MLP neurons of a small language model. Each row is named by its layer, matrix (up: input weights; down: output weights) and neuron, and shows model dimensions 16-207. Each number is 500 + 40 x the weight over its row's rms, rounded and kept within 0 to 999. Numbers have three digits each.
Before each neuron's rows, "fires after" lists the tokens most often just before its 100 highest values on Wikipedia text that the model never trained on.

fires after: " ", " f", " W", " a"
L2.up343:484481412490519455498509511429430450503601574397515531612512457469473494526503526459438467477457583518574553487510501473488518501487487575429513432554527540481533554499554525462578519492532525493507443510531560532528409458393501499478511484498509493501523517438511548556473427554502536534486551477516480519522520468512492440501437528541418538448545452494542549511431508488519487502531489508519557479544511428542455538527491520517532501538527447474505469449444481555527475540469546494468503481563568463539526474550523476482489543437477454548472472524509490517521465519510513441
L2.down343:440492491527519536467511491452518517529591465514562534494503474493525530515552542521453474541503477523480508474489553570524437570513505522423515488555512562574493532532464443485555539385468550499463443574525475486491548463476483487564485504481512534450502587456541514512546532450456499499509566570564455521386507555481508517486505516482509542460508511523487487500441549490436426474440513496470494491522520567498412436567547481502545472403439459452564421430460482515538491540502448513434509416577518571486510568543523449454464511510515476522424513560470458461536498484508491500

fires after: "\n", "communica", " "
L2.up718:482520484448451499558494564469500520485520521480392468514466545505492465505496472439498454544475562503484520503446434456479440485541488546492527582496516483598510489503440480513521457524475483555602564597496534460549541483452514453452443479478529458405408515469490486456498530512568503467475465507457429431446431494515473520474515568478437543556441486529530469479526481534518544531483397495455416578510472509505465556444544536518517507502540541515506608493487525527467495531523487500469577472488431494503462570477484524478520504511483475500477490478529550436550468477524483514
L2.down718:436424475493503521451516509502504467559438437509426514521524517569556433532514438520478509483508486572533573452457488483418507510509434502509517548508443466497479498554470543581529597550486505548541385513449499475505478528472499499478563525474523544403467523497545464493494441546532518486550474464510594391471538471543509509572534467506558507470483555464567546440526539486455506522483458502473426518475463517430474568517498566506553531526526487422508412533491457522464574508583483525441478576467537456458463509474546579464498497494475508497555533441478488532477479509522498533

fires after: " ", "|", " Website"
L2.up294:455394427549460537495510482458525477482481505481476473494511443514535497504554529523573519524489525570596489508500516432522522485506516465507520539514447497522492477481516480408494538582546491380558427467471514556504466522518517506507465471502475512506465532491473539524464514534426473559535516529509411484477560452456502443464512625535447518487533481434500483455523510444447564495444493462474443527518455573535520488432522592456507532529454531535472543484514490494518521552423487484484471491512513473452588487454442477416519474518511454512508477558521572429519428493537501494
L2.down294:475433479477487504397481453490622473482430527554521477541477514503512495547525480554473510445488540481534521484469543472459481480553529492476549546429504603549415487516516462512561434477483439591457469566477485503478497541461525502510504475413532577548488490521457467531453418450482507462584475483502500466519511426516526493481531488477508516481546422514525491535525571435535506519557529485590503529448572537423522492521498466550440517527456483540501504548535462479418512491520519480575494496448487496548495478497553489500513514430491563429533452469484541517453515516567484471

fires after: " \"", "-", " (", "\n", " ", "==="
L4.up515:466573497510567475559471508479458459478502492481505516554572466398496514524441478510529535506501490468559530451537503413480429568473427447527526480502550508439471425575500471510526540520487463561580482542487533527551545546590446532527589474501525487466459431517580550455555487536569516430519474508557545465478574495478464474390452537525481509498474472528469485483434553580535492503563477455531482427487508529412561415480547507469533591461450460459547491499487475556487468496473482446497499431516472495506519436561447524493547540497489503537513492511462499477532448511527511535
L4.down515:480526488482431475406513493545491538488444545533509484495462441525492512458460494496516489505509457489450449558505458506546444429519531510496573475497532536482540526515535509534512510585428547427476500545545503486485511504507491443443560494559506478485429507475478474571436526476447475509495582551492506513534473487515528508545498517498519513543533520441464457543532466432479545528532473452477585498512465494575505587523472474487505448572534485494492551502477586461527505445543466528574473489500507475467466480548607496447521575549504456469477579461418512519499422491450500544

fires after: " "
L2.up153:340454440497449484529512525542489509462513571461455473466531493447545396510536479494493491530597493557561544452484476444462534527494515498500455531483474511427511470504488442510551577577477468469479567520558565544474471485513518584542504496462520485520504518479515545571446489495523508514513477520496507470573544428531486492506480535519448527466497507487519407505516516534394528521474546467502509484481494469528488471497504551538453466482494505514605535428566491509531480486472411503493491578535467478503440437559475503485505444566491465528522498533452471478574468528509442527
L2.down153:473535487513481448518443517533507498430555543503456506478530503476470509506499528541511487523545508466465502548498533521542565538447551555396560552491564539469508566486485534527476523424543535525511517500476516485471500431490533438576508587497527447527541508426472556520466510458485491446457464491557450527502559569485489497518475445527562550559500499520560475520519484480548447496478483498487552477465464525527583472539517449374539513479434562464485503477402522426520512502476517535501444470559453481471460431471448453541549423500559552540511555542528459496447410490499514524

fires after: "==", " anti", " single", " ==", "www", " called"
L7.up560:497485517595447480515581494514538431534472508432517538473523486517536387473484443557508503521518497533539496487457482466510434512495524531487520521457506432506446503544460458514481557480489518442569451456525434497499516512562443552549571529455504484554477517566573478476549511486471430459520509496577489477512511488443508437559517579491504485482542481472574587547524508479498497540459488499521392489490464464509581514480516622487512452482555442449488562470548499506548470543492477560533506451446533468484561438493465488542495579523505482454418474451531594507499552478490472444
L7.down560:476528528572531560539538549432494520521549527479581516543442523546519501450494582516491506521518446474456443515492556484510503541531560458516461452502533502549548482516537467454427431574471559499419562475442558506453470531482561514465495504516491552491476503443498508604488485537502429458508566561502432521499485505487524536497594455475522481543472501484469438506431505472488460456427557382484522506554509476479535497487485535519526529469560545408439422491538572527492539490565517497418495430496492503472528538496468477505449479532525548529426604499476516463457551474535527525

fires after: "-", "|", "\n", " ", " Ho"
L3.up412:505460434444508445498532471487545393520508558505500529522441506484481502427527442523504457496511519528536532495562482530484486527536543501447586475525516520504482512559523430505493531515483483479479502482542470469531542507487544545521513500468444588497553452457443506535390408466559564492502503572529531449447449460479539527522493483476514498500541457513469513497503529470513478518499532418533487527462475544485578559505509475468501489507429524573501531451577471486545482518466575494451487501549544500426527529505481529455473508530509498490564587484503446415497465458514482563
L3.down412:526414457490442436431510492461510473441527531493528494566510482462512548512474534484533507469468504506533550545564448451473507499598432548493525543535507485532454452448518460480574505552415518551417408579491494480490518516548579453565512478502567455483490512464503510484452457514498503461441510520505500509520462558527467519539502514537560515465452427422462536533491490502536595548548559475499505461545514458436516530485519565516434528498458538546477563515491500533453457464468570446519510505500433529473539549478532513499490479524451412528495504579524502445464466497495460542

fires after: " ", "B", "\n", " U", "ma"
L2.up824:434478513410445472539481518480530504437514534465463462544503439501510470492463466514516500491496613490546565541426486485529464518512526558504454516525493522471485535458440507469519498457452489464485509511554477505510581527439477487433513461465570451454533467554581513520460488481539509515473459535490447444457504473508471569471504497540461434488498503447517507546457542506510565531504467511495467548531484475409506536474498432448536557579502512489529486500516517624582468534476462517476548472432576506491464410512544518525486548598497488553533548455437471473506478519477549562
L2.down824:466502474436460409539475511474542472525499529480465520564526459536488498490511494437501526509501470493561464485531540478504407463525499508500490467490480509512499513461582440519587503545523509575467511528471522559543541513474468412527523538545502485410533446473552476464508452453512517559498591490412486460523455515484522560502504545550482500535522437503506513457447458475508582503515488453419496537468441554517432538448446514560447449483521499518554474490429524508463503446518463515625463492445423498504482456484541560515569525489562538492464521551468558503440464487517600525

fires after: "-", " co", " micro", " ", "cho", "o"
L4.up517:479466462413533514524404507511517505504503530471486487518557490466544435515519459485475449606478519474521538515597527460506492481446516472498482503532448469453476517472436498459479557536517480506576531443556505509500506525467556489518533471462600472522522502546499509484500551570479479445473483495492439504552638509435540550539455459477538508439490456480461471520559511453479451525527433471505474511459465519512502498470496524581484508510518516577511496503476511525476560426456437492511483528493555490477515505403433489459463501531448555538466535553497506438524465482473502507
L4.down517:553460454462461481621433504495522557527486542500451507507536543496494533475579544500486502494528454550516507506516526510508463443467445536468520516539534509487500419510522514494523448486495480539519558477445545477605512435558522405458464546493476496427507505430423565468490468445504512509540459485524472520551479516536483562490491462563450514537506491485575458492529516432525517543571495494512500557482542538470569494455483526423521460517503536468510517460520484529558567457484466472527486474541484479445516483436533453484479469522472546531409423489457437602547444436458515461

fires after: " re", "-", "pos", " Co", " \"", " ("
L3.up407:531512514529492471553432516473525442492478485523446445441504471432596509515509484536555448448554485430471520503505498498438513434585568595538491504498453486496544496525512508532538465598472525532509457498528417496529548542484477560531480485565565545477519481474512447469577504493552494444426524492505514568532465449489522497402445492380498530478501469571501579486492481531421436465554509548487487373529432504545449513547492532495499466542465503469499498515479477539512530458516512499508547450461431536520441582485440510465538451548505493517460498476507490521532549496470508541
L3.down407:564557538574518481482396513535457569445467539473555494398496454515448491432510454572510481438521514460543504497536520534508490480498475542490451531506480496518537538511465463524540504542556500541533548537493501537488482495521494517500398479507509537544530489535517522428511476516542527478552490552553480619537526468398528543476474546452457424513522501472568498470521474496544509444432536446512450439435470514528458492438522603482473424515507500521515550486532481454584508419573498503482487506513516493518474524411485513455435545496516525555434529548469481468473537464481516495

fires after: "'", " ", " Can"
L3.up159:418530527526522448534523455510498517462462518498563478512542393486492545486541475521404507450480527473500464411491468567453491427477550453539495455559468532500519518519491534466514506523533542523563478406479508539551414543444572541534464529405547430487540497469472498521530507500423539531437472515449432542492603509424523505472488525534505536486492467428529557503441494412568493549529505550523492510507437504496510498496526537468456445579459533537483502492514516492493460546456516494484512537538582469501540464533447562499520511515497542508497559517529572511529517543401519478
L3.down159:484500473512524502485544499522496515516528566528531459564544502498474518509455541410466464529403462515493466489527478516476546496511507428502554511526501538488514470474496438468387570440500522535565427534524554606498545485466517455505468519452507495448546497498478464478534491468517474531506533539502454510495479497451498543514535496464539495572518483490530535483434514455550448563595496441488560482521547467470440503507483502504441480492486520561495454525578422418468657499513521454482501441475476611552541422517450479483450529507555486585508506552506560515498442479418499465

fires after: "-", " /", "|"
L3.up81:445563517514461443509482477563516517532554483601467518459467513482584480489508445474470512551463557479512521468474528508527465481499494491520453572589475518508544501463464458520455406543455547490533495550573541447517552535514551543517474445426557536437551514455504490481562466487464594495473475470535489452527525519434520483471566509430587501472501485548476472493487481485487508458533563499466456531546510536472440525472546446494484492539535522633479465498504464486387520505567442433449512422521506454475527503509497514465416491545492461496570492526485572540547487481527513542
L3.down81:528507523503472436521458505469484571516533443508507427464479491490439462464470447528567522526460524547520474460507437490454506525508512493540417541476501481480526434450472482466514521497524433565497488519501489486529564433556480549519580488536548485447501504508541496514503472491482516526494506478446511526484441550533508516480569597481408505529453562514453598447529519512493472485520481466452448488495472517529483523453407483453492513550535576505513474572484486455501581521623478518524492465481488551584563503485444485475498495473511492515547551457501441501577541476466540425

fires after: " ", " W", " (", " \""
L2.up701:478494465580481437484411505494457494514486516521462477471507442426489475439436572462498403471561463517596558509535484444514475473528551488435404542481531552486530497457481466415544467506505496496538456485516423534440457483488503543469508471486538558511528585475513517512540480523486450497460560442526511536532561565499524518508471529547528492488542490495457527514484508508392504571544472530455500516509495522510471500540494520463496523483493543476528455563474425547499533573426585566591578476496482516540460517477402509477451554508532479518521522520542526498494421529500528543
L2.down701:488528494473503535520494542539495442459474519501502555450461466515498502442479527567480516499495521536477483497578536486517485454515418537531529508498568504476546513397496534410527481585528501555489485537451527485520504541546437586534533519503547491552521566472501407459486419430511508483487518435549500545423525539501463539462489542481439520526487426566475503490498468472444497541589497485415506526468458518533501475541523497499492536497481528502487509416503564503525583581561515571565566441531462516475426466513506469430524529522502466466501497506529462498440516454468437531

fires after: " ", "\n", "/"
L2.up807:418519470459500448549470451442541539557494476455483455500513487462507451559452540533569432493436498542525494491491492471475585440487485500533476477528489561539581433543551471531568578474466468508452518490542487501511506518528510565529498402480576512538482497484432528463485556454477502558475437538485447503535452486509543474492475534461510488537450437462483467508484499473459537536538527453491484618520467498542486507519540550536471557473503511524513504393533533601471544477469413496419567497522467530461537490544517473485484457498461530530521428521460522485548434476462507539
L2.down807:500515542569536455473470471542505459538474507538487465535559434476410533491572461447517567463517502477430547451527581561517511461526502476523437492512496454589483527511558473521466568512498504506548535525463485473429475480575493538417483497443535480515483517534470518555465551554441497606539403504491439499529470541482437480544497479515472477534452526480510487571514541501494408541457559562491505522474481524488529523484444508483576462490514503590468447515518554465459556435515590448554505505420482554466462469445505562483580507438513512477487506473517500533469474522465550496

fires after: " as", "===", "==", " ===", " ==", " non"
L6.up529:487517532541498453514642495495573497542458529500515519520549493478469513566473467479497501482505484539520505521509532455509484517527537519518538516498448474502447498526526569559565537445547493543510603487419536585480450442542478437533483486490482464516492451512481561516501520438481468453483500440492489515513432496490527386472443591553414441494504494432405465530480513545529501475524529460471475447493432510551475459486502535602455496530527497462506488515460500519505477435496449463547543463496537580545448484474512450542433527500514499459514485402508569491480544444479481519
L6.down529:488479509513544502512446442518533481549558526592514528435470507434579467496532518536508466490474475472501502576468479449554549500512562509498539457567523485494425454557534496539513447577537538522506505475458539495563482522477483466469478470478568534455486526447526486535527439446495479474507476419447509528580383452508572439567487488493512520560444556484459527534479511501550514484459522496495543443580551459493523536525493566498496484508540435493457487522474469433485501482485469505490572491493435551572517554481440474548469538475485483430604517472469488463505493537502533548